{"norm_eps": 1e-06, "bias": "all", "parallel_block": false, "init_std_qkv": 0.0484, "init_std_o": 0.0, "optimizer": "muon_variant", "learning_rate": 0.0102, "lr_mult_qkv": 0.4, "lr_head": 0.00609, "batch_tokens": 16384, "max_seq_len": 2048}
MLP neurons of a small language model. Each row is named by its layer, matrix (up: input weights) and neuron, and shows model dimensions 16-111. Each number is 500 + 25 x the weight over its row's rms, rounded and kept within 0 to 999. Numbers have three digits each.
Before each neuron's rows, "fires in" lists the words (lower case) most often at its 100 highest values on Wikipedia text that the model never trained on.

fires in: "first", "of", "last"
L12.up579:499497489493524528469530458502514512534481515504514452478492524490522529468475492531465518517488458452512496453477532525470503474516441518499513506545525501521526463480454513502535476500466476465504513506462491520478529490507509486567505453507507484517494518487500473539507499498466530500

fires in: "church", "house", "temple", "hall", "king", "school"
L3.up318:555508464471515477464515507488511507508492499486473563468509477544489501496554475514469476486487514511460521470462530482509498558508515499526511483479464572482511522514522462523475482481474515491515473546446500487476509498513528477554511501531494501510512511490493499501494468513511464501

fires in: "he", "well", "highly", "hectares"
L3.up487:472528504533488468510493515512467462480455520461498524479503531516510531480543499511538483546523468514462548544495502493503480519511489495557556490458495466521525458498490560474461483472542518463456500512509482525498473524489522509517508481485465507507480490529470506512500524537508518491

fires in: "the", "as", "of", "s", "number"
L5.up699:467487497543478501489498499543537532562519489478478491486466522510505519480518442524498545481486548491476527480506500463485501489529515494506528446438445458477512489469507561470551507523485468501506495492539505480473480517448485535484476495484496474528472506501493489469491511497475490511

fires in: "of", "at", "from", "using", "in", "website"
L4.up386:450489536480477530504512473531482571513480512476454517465498523517491518457524491503473475493508531485490461474523495480531514484503510519453503490492478459476509498511463514510511502529495544509479502523485544504520502495496487436508511480522473473467489518489487510525504497490506497461

fires in: "one", "two", "three"
L3.up614:537499515462454518501459475507468456507532487458499553504488541525515463512473488471510472503495510517497495509483517499476464548492478491472501582466508462508543482485491529478485498512479531469471473490511508501467488504489514528509530449518475537483478511516506523521518478530504535491

fires in: "between", "both", "each", "either"
L2.up510:503459503524513487531489473490448478515504491503523520508483520558514530485489509501518486474482441488522463530528476510528467489501489472489522528445469510470507479516504512546467504523510483474530527518456485487443509517505519526461491515545498465530472516517506500494527491542522492448

fires in: "the", "doubles"
L2.up631:512492515520502447533508452471498476498462514510496457496488502522468519460540494494554463495458493497513485515506525525481517494475490490476518544457465507508506508497499580503504511531492524519543464511548535509521452519498490483505460507510561508485483490493489489480519478490478535492

fires in: "of", "female"
L9.up744:530496487497474496517495495512500508489508481468467421498540522532496510512476463545491495483505464492495481507492540497491509485522467498484469478475482498497535488474542507521464522478470508451473483506524476494491493491550474503521489480498506474477506495463518503538516495519453494509

fires in: "of", "de"
L6.up508:506511435463513527484560476492542506530505505488494463514448470499493529553494501495488479534503476494466475462518510502473479507441500480538555469502489509521512527506497515478536501475501516540499495525498502500481488511546506531461505514489491512507522512541499504559497508529430489507

fires in: "which", "where", "that", "were", "who", "are"
L4.up625:485515511561500520482510492478491472532498526532520455500524507516488514471546485510476508537507473514490486513538500514497493515474488443496518473495458493503493437504501504491491440526535518506467523459493498544497506497488472545519533508476525523569491470497506527483469470480488472463

fires in: "of", "were"
L6.up520:532481460512501493490540455489516527539485520488455497565495492511476481497482496510513476526486472470527487493554479482520499490478463511544547469505497520488509500501469493469513482498517504522502509511511511529489478526509535494496515500492471494518528483527481568532504487535466468509

fires in: "henry", "robert", "william", "walter", "van"
L2.up497:479487525497512487491490534471497496461528475451506498545517489525559459444501495455526503479512470494465487530520478447518473504521531484527509532525474505535519556534537499515456503534485481509498461481511466484508500478476513490502490500472482474481490524493449486495494504500492499488

fires in: "of", "when", "if", "to", "all"
L6.up187:501469517516513497514538492523486503531504514474470520508433437525479478513504512488491489494439533466498496490516496475519511518487457482552534533492499479486529508522520499474448432483540481506484495487533517519496480473502462520554523527533508515464505448513552523533502506514482497493

fires in: "when", "where", "although", "which", "because"
L5.up211:487481511519476534512516471503508474506469516536564510494492487488512496483513503509519480489511463484525491498502493517501466512476487537459499488533439551469504463476487424520496559514541488475507541499516496527489501500488503494519501469520476509574515496501533471491506516499477482529

fires in: "at", "athens"
L3.up479:473476504484525471498525473483507500501481504533488480444489529490510526523509537505477529531531492493460515483450532510501495485493472439483494505521504500474503535477502520510496506446506508515487526478462520557497489511494483462547499534484542528504485480497487485504498531482530492477

fires in: "but", "it", "as", "or", "so"
L9.up345:442455479510542511494532480475537543494514503473531534487498498498522496473518511494537496529492506503514503472501515474503465491489548445495528496542516451489489466504529479552474466473496474439487505464516539501535531549519523517494552492527494464527520536498489514507481520484474457492

fires in: "be", "from", "being", "as", "become"
L4.up250:481521497494509510527501459514472525515492514471519502504459472538535453506508480476547495504518456487515496501539555471537494510507469518510503513551505501470531530456471493486446489483524504499508506510469528500502490509514526509491466479535501519521464511492484482523464485558538523503

fires in: "at", "w"
L3.up371:462463501483483525492493477496532503526492551518493496474483511531507506498510496526491492530486536436514506479490494474535511521531516495490486508501462493483476465500458490536502488483504545496495526499479540535485532515450492406505515547466487479485511480504451552524488552540498471473

fires in: "so", "what", "before", "such", "that"
L3.up527:468485520484481492501481488485521498486519506492535499500474524486490471503517501496505482497495502483506479484498528481478514494511507512473519462458496453524530504508541529484510513511521530487491461498518512535459454505518471472521464432515503499519491501519505456582489515486486493492

fires in: "on", "at", "in", "it", "given", "off"
L4.up130:497514470453522488500513535480461527471505460500486488476487502535504525477491500515468513529505536512531530515521467510491502505458518555521479497514495482473510442503503500516531523511543495490452476497508510508518464505532496493514492480502479541509490494482495497509501505509465445473

fires in: "in", "with", "hold", "by", "made"
L4.up601:429526509479462522465512541497470525490475495503487462505480504480544582517539544509511496497516537516462504498484525521512478541523496484520510471480457458481517489511447519521512487504522531475491535487498489519545502444509493490535471480487511483500516490468501493505500504589505514519

fires in: "the", "s", "her", "there"
L4.up422:478497515509495515502554495492531481544548499516504522492437461525498520492477492468472492450481561490476524502562534505479520539460539549504493454497512527511484478481474505530504510507467515481445453488483509483529503475527463474510487521495540516500480479471521474512496481497465501498

fires in: "the"
L3.up295:485496549502478477489509457453520536514499481480481473504477498500473476482485509504536500513518490479524522543492494489469536494513502459498524512468493500533523503508511523471494502491500523476530498469470497446511494513485468464475507509483472457495481478529514515559567432529529482500

fires in: "out", "from", "on", "age", "there", "authority"
L3.up737:485517510530462497483519522521523520484511485519517502507526455521483457457498485479524496504488486499475497505532511514506496526504496476494502462513490491493522547473508521440508490473515523508513515484470511540520468534530542494504491545509468504542478471465517489481525526528520505485

fires in: "s", "basketball", "football", "guitar", "club"
L2.up78:491487523459496492505456517471447563478445529485492521482515502498570469473538486512450493539496513494514490488539475508494507508507474537524510478467551566465505536475503530500522503504510492482545505478488475526431485500495545471528487486506506534474540517498510495496436483484511539500

fires in: "in", "by", "during", "before", "after"
L10.up85:496489519480432500505506512502507530481527468476533521469477494465508488488496496437547503478461481515529516509488454482512507518504484474495496496521473521520486526515473448486466483470498516536503541482446501489471479497529543516526518501504450502541503497466501500533472500529483433499

fires in: "of", "in"
L6.up282:514542487531495498483493502482463535490482464539505514498492495481515515468471507481504498476514503523533530512523527501489499497515543486554490495460497480537464406504489524527500513509543518447505462494467516508503472472502510501485551541517470499542510511516510466481473466484501469450

fires in: "according", "due", "subject", "compared", "despite", "opposition"
L2.up261:510469527489520466559508444525501527479503452507496507492466498509491456512501495507505462486484488519493520485497496464484499538535519498457496533542557458534489499493507504497481526467527477495466469467531485548515487504510510512537495497522525522495485490570494489447539514543543505513

fires in: "but", "and", "did", "of", "as", "if"
L12.up587:465482483551515523513493460489464493568464500509526499546486487494558512478510493491518460514491504431487493499478511454475518491475495478517499476515491500500521504500494466487471492476564500498495525525565471513515508507511510490496520505515480470506462487516543480510524491518463523481

fires in: "of", "and", "then"
L9.up450:504487527502452466509508503533502503520491466541523511517488484540501454471520473454476539519510500522511481496510531485493507470497542499514514490461524483524475501505557480523476532508554471472507497500473505509506482538491463496510534478495462490501465523502508469515507487455513509483

fires in: "from", "of", "n", "define", "determine"
L6.up513:508518507464497464526458502479508479515515462508493521523499498560549475472490481504504484538543442504546467508484532493511508498503486498491501509538508454495502513520507497517472505512538499503469460491525524546503468521524500478531499548512484526478484491529436518442507469516550527503

fires in: "of", "wrocław"
L5.up239:521474489521520495537501463510499494524448473523480492505452422488461502526506516532489479518500474449487545477471536474465482498513459494518559502507422508493480524500444517501525506464483517484493484490475484475525519516512519542472521504490489510517527517508556525534478494515478502487

fires in: "of", "for", "unanimous"
L6.up377:487508451473462496489503451494519504467518475509447492513517495485517543481505486536491508494559503533547529525532508511487500485473548491473556526493448457486477506514533583518517537534471500498485497470482530501470517499492503500482523457508467491495482505513490458485529549506482497473

fires in: "when", "after", "before", "if"
L3.up9:515469540516428507499546469512510526506527498435515467515481449522509487473502487510516527446481502490504506482450539508525490550508491447532510463493465474507499495509487488523517451486512495508492523480520505533470529493517483489512495506489519465521494482502510549472506494518525466510

fires in: "the", "in", "of", "on", "for", "from"
L5.up172:489463499472495512493467449440547506511482516512481450573504496482532514488494515520507501488537469472460507502492504511455501498446510455507514503531500520467461488485515507497495526483523550498494513495472546536528462511491503482504518501485467503493484475510504486481540526493531483471

fires in: "a", "in", "an", "the", "his", "age"
L9.up657:492538495535530519541513506488529484480493488469472541526516506461550482515536508519477504498532481474479486500521475429508516525521460485509525516546519459532454493496512486510493503494534526483510518533413508500531472553500534511476522475471514465496521500513528495474461486501515528498

fires in: "on"
L10.up740:466472491508527497468511515502449468490519502525519467482512509541538501475484482449499452497504486457494525521463496474486499511536522505513482471490521496488515533469562486521552554518506493436507562505483467515500498484524467451483521551450530489499521464494452522500542530503509485471

fires in: "a"
L2.up721:554511472505497499512499525448474498488481503507527508485456484498520489542503500498503500487497456485475463532526476479512484521521478519502449535521527469505473545439509504498485504504481507478483519511477467506510472536526511536495525476465473467484496497517520503485575523541523502544

fires in: "and", "who", "american", "but"
L5.up273:485506534505465479465504508513520494541513501553496542486478516504493508511498497485522479508452526505472515470484505499536493456453509470504480515516470537527465509526496500522496470529531572500519490517501549492479519488510519483546482479523515496530496524492505514533434520477472474500

fires in: "the", "as"
L4.up424:480515513490503496507496547473526540509501514532491495514461479483522502469499501491538502511527501487474508554499508472497479507550451452477514484458486459485489501524493551518497518502495493512548484536515523506512501544497473499485487486499526494499500493494494513503490511519501555449

fires in: "art", "science", "articles", "saint"
L2.up297:487517500469458483483453526463527467496528508516541506462517504508504496516496510452513452516526524489488481438558502491489509542527528513522501499510502473469494478527515516509480490469475505512529487482465503481462519468455536493496474488525489531486513501498506488494482554468482519513

fires in: "and", "of", "on", "to", "or"
L5.up157:480469471438483478530514463483513545504488472465473464474507491469488477550468519510543486482511490481491488541499501458511517520481559488523533457500523520501462509509506522499535501502539500481470497501485539477493500492538502501516502498501464486455505528523495479490531524538470487460

fires in: "on", "london"
L4.up511:489518500501538495471472484489484431479494528527491484485480518459492468520467492534557464523504497498497504509490491498494486532494497490519495554499515531529506504498498455546493552516515510468527476498529542500522491501512481474491491511505491524472492515509468513557530452519569542433

fires in: "that", "this", "before", "do", "so", "such"
L6.up682:459536520485502542457511503490507482488503507531543522519523493461501499501509481514524487484462450497567515497516551489490494525464512502535494455499493524556510478493509453502496565506560522493529476517509504483502484535484502465500484467493440475507474525496506477502493495563493522490

fires in: "on"
L3.up283:449499485464567461507496476485496521506451478536525513506505514448521487515483504467457476542490449487488487508534537504496462512485531521524478505496542471500505515492556504504534528501490498475507522488516519505509480505516498494496517529508478487521477518517486530542482466537530487450

fires in: "he", "by", "with", "against", "father", "hectares"
L2.up628:483509477468492507500546503462472491459524524480477493518579486498471515452485513517494477511508510533490581520503485491509497487486535502541502564505507484512497472499497487486466453496550500470487502494500490468513508523512526521526543535522493527462477530502491451467518497441476494460

fires in: "as", "former", "him", "being", "became", "sparta"
L2.up213:493555485485490476527471457485528503461478500474478472453452491528527465520520523515493511519513513534512529530517493446520489554477500489533508511498508498496520505465511489525476493487471473486483525504455508514481475487477533507517532464534522526501476533506504466487509461502481497519

fires in: "would", "could", "may", "can"
L13.up708:526528508541487495486512513484524506533461486481515504489481501518492504497508519544484487518504502507500481482481499486507491551483540480540507520514516517493511470507530518472502498513490443484528507525544494535511474544507467498480494516506444491537479525497528488532556476526532466522

fires in: "to", "from", "that", "at", "on"
L4.up390:494509462480477535445529507468481490465483513493495522484550501518522508495480486532491502461512488480467482548492460507521476506488520503520484506472507492521471519529524508519479510552519543482500475520491557484521477485492500500508502513507425436536528528477506523470553549515491518486

fires in: "not", "returned", "notably"
L2.up346:492472497532523482515512548449545513506487496501498495482482462463528484449492478520502472507466494504457515483498555469468532454469485551504512519520502497552516528496479508462482478504513531479501523502489523476542475510497506528490502472544476536474473513480508493476510555479495495504

fires in: "in", "of"
L10.up20:505467461471477498499493486503478494506513506485497499476495483550529506453513480496442505558507480509506504500489544509496507493493536528546498490484470471556475540495486520529520515488497530490462511512456486497485530491513472486508532526480476489490494490478502518503519520517513445423

fires in: "with", "and", "it", "had"
L6.up295:482471537513499537514501554519470521543496490516535519492492484486468495472452473483480512520460526477494511521485480499476458486526473484523493558514514488507529481498484487549505457502514522510551494534508492501491478512491512495524512477491539477517475522498491513473529490506533498460

fires in: "all", "top", "allied", "toppenish", "squadron"
L2.up158:531479447546531507488504509496516506502504507510525512484476487545485458459531535529517474509504450476483507522510528533489496472456526509508466496491520510507495461519506500485480507483516501488493501476466539507541489535580458506515470499528500514450488504506485521526490520506512512500

fires in: "from", "between", "of", "by", "in"
L4.up378:511497512500466473527500514506496497508507504512465533500491507507505480471469478470520461513527467517489513527515528508537505508486526465490520564508480488469533483475471504473493483516515551538511460489493503477520489497561495544505491566473492495524498538503519479509484457489536467465

fires in: "art", "film", "music", "articles", "movie", "scene"
L4.up109:508502524503490528524441521507492497482487505518486494492496561456476526506481521465523504450518536490457508506543503524482503524510520488511505525504492475475518484493527506515464542462496493509484498468494488501524510518494499513513456559528490473523478497572531494535483504513466492518

fires in: "from", "in", "played", "on", "based"
L4.up339:469505489479520496485476484496449511496479455551525492495536504469504509502502483515490498491512490548478515478532500438523516493481502514514429504497538476450442497482481537509504483517511511490492468480512540539471426483478481512514471466510510482509466475467511507494512506500500491494

fires in: "of", "for", "the"
L4.up103:473522469486525506493534474458540496558496529506503455502514460486505469507521472527551511529513463463494463510520487522514492514454493491505510470482526513497519500536544532497537481470457502517500478484497545522530501495484535512469466513500511510491496492509488487514480506520450521564

fires in: "such", "so", "not", "just", "known"
L10.up219:497484473466492479493476461488529499494518529527513525434522545517507499480477568513476462481474509540488493510520512492499473484503469513499529502477501503535467500507525500500497481467506498474455522529487521519473484544499523495490524465495521516520485535576554456527484504482477463495

fires in: "the", "age", "households"
L3.up242:475518536534504454474501498451513537512518496497519531516526478515474432485457518537544465511473507506483503492519508532533509486525528495517510513473478493556497504499492494511529487513488526503457514510507489482512487498503523497495536464477444479508510460497512475515496508468485451531

fires in: "a"
L13.up540:530490506532510523518509506515499477490456542536524483515473504478485480515488515469483526543530484453505511506520494453484476527467483497502521508531527456486515581502503487485511529515457543452526518528487506489475484516532517546495565498521511504486471461496486511452488540534508523518

fires in: "also"
L4.up50:526469469465501504505491483511505482532473449499473518515486503525504516490508527481486474474484475513455503477479490488515479486455488516451492487516450467506497517525478517488511526530480491494490470484489516542489470539447497477525465510528506461521527537467516499508515510495512443489

fires in: "according", "based", "due", "led", "result"
L3.up188:506456518464509482519513490526474539505481499497472504523495523538466497505470488460500418500500480474529511483502506508506518490532517505471493521484509454480536444455530437479514502515528501507493484499503513514549476512518460522494465523531517518542499475503532469489531524532534516529

fires in: "an"
L6.up434:522540495567475547522478501513486473497466447534483510550489486448503513501508521477557504512501504528495486547508485464466504531513466443482461447471495482526505486483508516495486516496478506535527488495501534510484498540500485503500516513472492500444547515549483518462477506493504489503

fires in: "a", "an", "obćina", "formats"
L3.up697:520558489486546480485526488467495527541495502475530494518511512510493474538494485496477482539476495460493475510481484513483479505468472492533491515488457485497487539488503551498472492542493521540494515491523508493497459507483493523484495546481492485504462488498503516485482529557494549537

fires in: "between", "both", "either", "respectively"
L2.up79:513460462514495485524482477487481504481486517500478506480505569535543512452500519472504464539493455511504473512523510540505500498523506465498522519475455514460495508502474523540475476512477507491502523479456550496492511492487548512479561490549502490519465515506517513496546465519535480428

fires in: "more", "several", "three", "most", "two"
L4.up182:517511541522521520504506487549504480473505442524506479502457480517463519495454518533527493519520499509499513505479474493560432499514527473506515502497493478510539466487498573483465471498522516519459506502501565487490450486523498508520549476486529528520496485510535507518514462530472489488

fires in: "at", "returned", "on", "returning", "sentence"
L2.up313:493538541495495494510478493511529507473503470481512518456481448532502475488492501491522511540464515521487522510500522490513494522462509466524458484509511473459507520495518488506500524545498497493486507459514536517526501466566498500505468509546490539450484502469511528468509515515512482457

fires in: "the", "a", "who", "to", "also", "is"
L4.up602:501479503480502514519555503486569478531483514524452506484511520495504508479461487489487472493520492477475490516552496552506497510473485502461513501449502494517510549522519548490514498528469512476505499514504500503531496511495456453541492541514453450437468525467509495459493528511494487515

fires in: "chinese", "english", "german", "china", "germany", "hong"
L3.up291:517459530508450504522482472483485495464432521531513514515488487472466535510471471515480458525557498526507497503461488511545522521482520504495547492466499548482534527516478537478498476509496504484517516490517537499494500551494483458467578480493502486477484486509481506534514526471521519532

fires in: "the", "s", "a", "first", "sole"
L9.up589:491476520494473490524508543482549527549492497487469468493442517526554515481560488546525490510494486499443472533493487492509515447468502501530538503466482504494475502502552524505519542528499475449541493519496501510500472511493538508505476518507496506503505531480498514481508484537490503503

fires in: "an", "to"
L12.up720:499516489524525512492504499500539495476529478542493515524510471505494515539481495519493506494460490508495475528499463510533486515501495509542519464505476487518448499487532503513523523505478509508498529524495546478517516533520517545478486502465503463501516529500500507467476508511482545513

fires in: "at", "on", "year"
L13.up359:491489522522538500502481520468541488423492525492553470498503457538479464486523481477503495488503493472505520514515502442549494522518523502490516468485524483516485516488531482505496499485529528495486508477511494492497520514550543497467515553490463519486456538529484484475500540459501497521

fires in: "the", "by", "his", "it", "some"
L5.up302:469507480517498449554500533538499512474492493496487545514499536503483494490558486463535503520492512460446495510500497490517509477465483435477472510463453476469516458470488553521528520473503511508511472498485504480501458494471511466506553508470501478519503529517525466479535475514452484458

fires in: "until", "but", "although", "as", "though"
L2.up98:504474479522529509509548505488508503471508544504473507467458509489526530507535510522512475480474533445500471482421539463467481515449511469507512483523522481511489520514504481547466507463529522474498509497482517470531511528539505459568475480534498481498482532539518475516509448496531483507

fires in: "as", "member", "elected", "for"
L4.up224:503454532497542525469512518501516493470515501511476503524492488498496505480527470531536469512490504532457513506493553520499489498521535480518459498451483495501521536492474482496467534509517532500528489539528499540531454524523539521488472460556501541501475491531531498471500491526487524478

fires in: "but", "and", "as", "while", "does", "less"
L5.up96:488457536498560509506517543506519483537495489487509552485498496494522480525488529459514504528498498486507517449477488496549506502471492469519529463486475511493539488513523500473506450471455539505508504501489508474488535511455538501487505479537504538575503491514503519509480447462508504510

fires in: "as", "at", "when", "if"
L5.up196:490485490511497490470506484503506471452494473493518490453494505531515492488494517520491518474521489492488510483477483525488522559535523494540518508497452486460474549483513496536502483459508503487488530461457516517456516505502442461500498508502510511505485488528508538507484475480458489498

fires in: "who", "known", "not", "entering", "notes"
L4.up615:487486485476507490520507479537521521486522499535505488484542481459536479526531528495504450507494490503534524492445489493497497487493468497544502522498469459508509448511538499521465481466533570486510523541485495459506465548537506508495523478503455480518516494528496513501496497486472487492

fires in: "of", "from"
L4.up212:493513527511503511541462501468516533489484470512493490511520462562459474474472478506524461498554478504504506509436511508494508493521509472527504482490474487507497480472483556482475504508563540504498525484520506490459519494462499487517520493488486519523509534504518468450482481490534506451

fires in: "an", "and", "most", "more"
L9.up574:486523512533515506510509530512506470514509506522465472542511486487504511514510514523467535519491471475485502514461486484495474526508508476496496463461499467504484535463498499507493508499522475518481493525488531500499482526490542526488532562496469488520518491521493518475520538473488442544

fires in: "total", "all", "of", "at", "record", "its"
L4.up110:471481515472530506514490506492503493511514490535519513511476505496488459504518474527535507493513485493469484527434540453529506523516526508546504439502489483489493480500483541526496486490516493521466486488458508505474535534467489492508532535515495537506513485484490550482490509515498516499

fires in: "not", "2024"
L4.up123:488463565539497502512488475469504479514456499475536479479452517461520477465490510497488487558513520516529500510500536482491475455500496513518542534473524522494486508454500513496510525501462493493490555499504513490510492515501539518462472435487499530492493509590474481427494487510512469529

fires in: "played", "television", "born", "basketball", "football", "league"
L3.up83:484490530462487521492473531502507528503466547571494522481524494419530530501537475505505489498519543497475500500536507481528563522530446525520477479505527523437454478458509524518524507463500478510498478489504510523482508488472494493478524482490482497546498505499495455485520515498525512494

fires in: "such", "known", "named", "of", "by"
L12.up586:512499513494480490473499457465506471457493510502515481468470516516518499511518527474458519514494492508498513539524520491442480503523460554488514479481479477507487463488480462545479488469535509533451507537510527536455514496514498500475524486514488478507494532526529468524506514512473492491

fires in: "when", "during", "after", "where", "if", "in"
L6.up176:514526452501480513448521489484489478505492516508540488498483487448495552449499501519513481495488516497485510497482478504477534500525507509488489499540535491507534513514499520512485539430485515539492513460486511513527472491535498506541483533461471531513488519463494578519517510519464456492

fires in: "to", "would", "about", "could", "of", "had"
L13.up657:494481501479505505459498492491495458522518493559510496497518494502485496452517506503486482489466517483546459471498474518509478532523523517525536482539495558500490489456474518529451483538487460477485483482513540480504513534510471484536482514514479472525450504502497521509542525503540519483

fires in: "they", "also", "this", "he", "although", "which"
L4.up566:519509527517498524484524464483465495553441495489524498500483493524479538489502529520499481503497469485526530525456471492542490512491513521477483504458449493533466479489485517527529512530523456453495497486503512495488516507508501494527481504489498500540450538487496505501485512454451478506

fires in: "george", "charles", "david", "john", "henry", "william"
L2.up557:505496511495517494470508494538516479479515435482497492555502497550506493485493482477493511522548492519491487548549502498485463537471501469471471545497445532484491480522486489501476519507479497498453468519528529505465471473474516498523536540469498496527480507473488530482513487455518491528

fires in: "film", "book", "album", "movie", "films", "paintings"
L3.up130:491499459451452485473476525544489517467497513540483498505459463453460498523562483466538496487504477493479454499478526505487496526481515549509511530493526502467513529513505496524490520477475527498497461495485507488488524536501521499491465508493491489494525500530502514559524523520523495521

fires in: "chinese", "french", "japanese", "german", "germany", "polish"
L2.up731:458478516513495514512472509559533535497485489535533508552492501484523478508535447470476458462496518533467535465452487503516500485477494491467520498545474537472483516528500519502498475541495495492531513488496481553521529503540486499489510502530470524469473489540499489493514487477511499501

fires in: "the", "at"
L13.up264:463479518531525539490453499468501535498484505532472462447514488544516558494495496494521539490515471514539470493486467514481536489519502474526514504520485448485477495471516511523478508493502485544495487520480525458515531500526486459538544513444511526509474510493482519489516516504508468534

fires in: "her", "microbiologist", "antennas", "mathematics"
L2.up27:496522483507491487499452489503495523510498555478456497488490516508505521495539525459467466495475483516509520474530487514457576490510498499462508506493490521516533474490515510516538490533521533474497497548482516517520500516493553504519480544491481486474500456516510520510489436491504543513

fires in: "but", "until", "since", "so"
L3.up20:481481450493539533512528517498506485499477514466480525449505520424502509482488457490532458523517537492496486465477517501494473480497497480497519485490528484451493524510545468496526478447527498468474548479502516487526495508529473566522484503558492480514488537511505445540487482492485486522

fires in: "as", "in", "at"
L6.up85:536488472507520555491496476474517484500510494494479482502523486522511523507491560505523519500497501484472510469447508512518480509462484451527537483540496457419511519498483499502487486545520495493516496479454543517480493475503522458535555499519487475501502524483508536491515488470489493486

fires in: "as"
L12.up174:494487496480497504458533503505483504505490511511478467530534506489495491518535493487515508516506529465499529468473475490506513464493480505500465494545495502469515524504473504527513550506473451535542498514491509536482490497485487514516510470562495498468532504523533531520514501525490520504

fires in: "career", "record", "score", "played", "history", "scored"
L3.up592:535522482470501506502471496490505523542480519505500503479517484486550540511495507511539481474493544508483468509472477451513481572498520491526523475482518512466496471495496536461497502532492473460536541502502527526478506521491508424504518500503492491500474526478487512530499488487548490524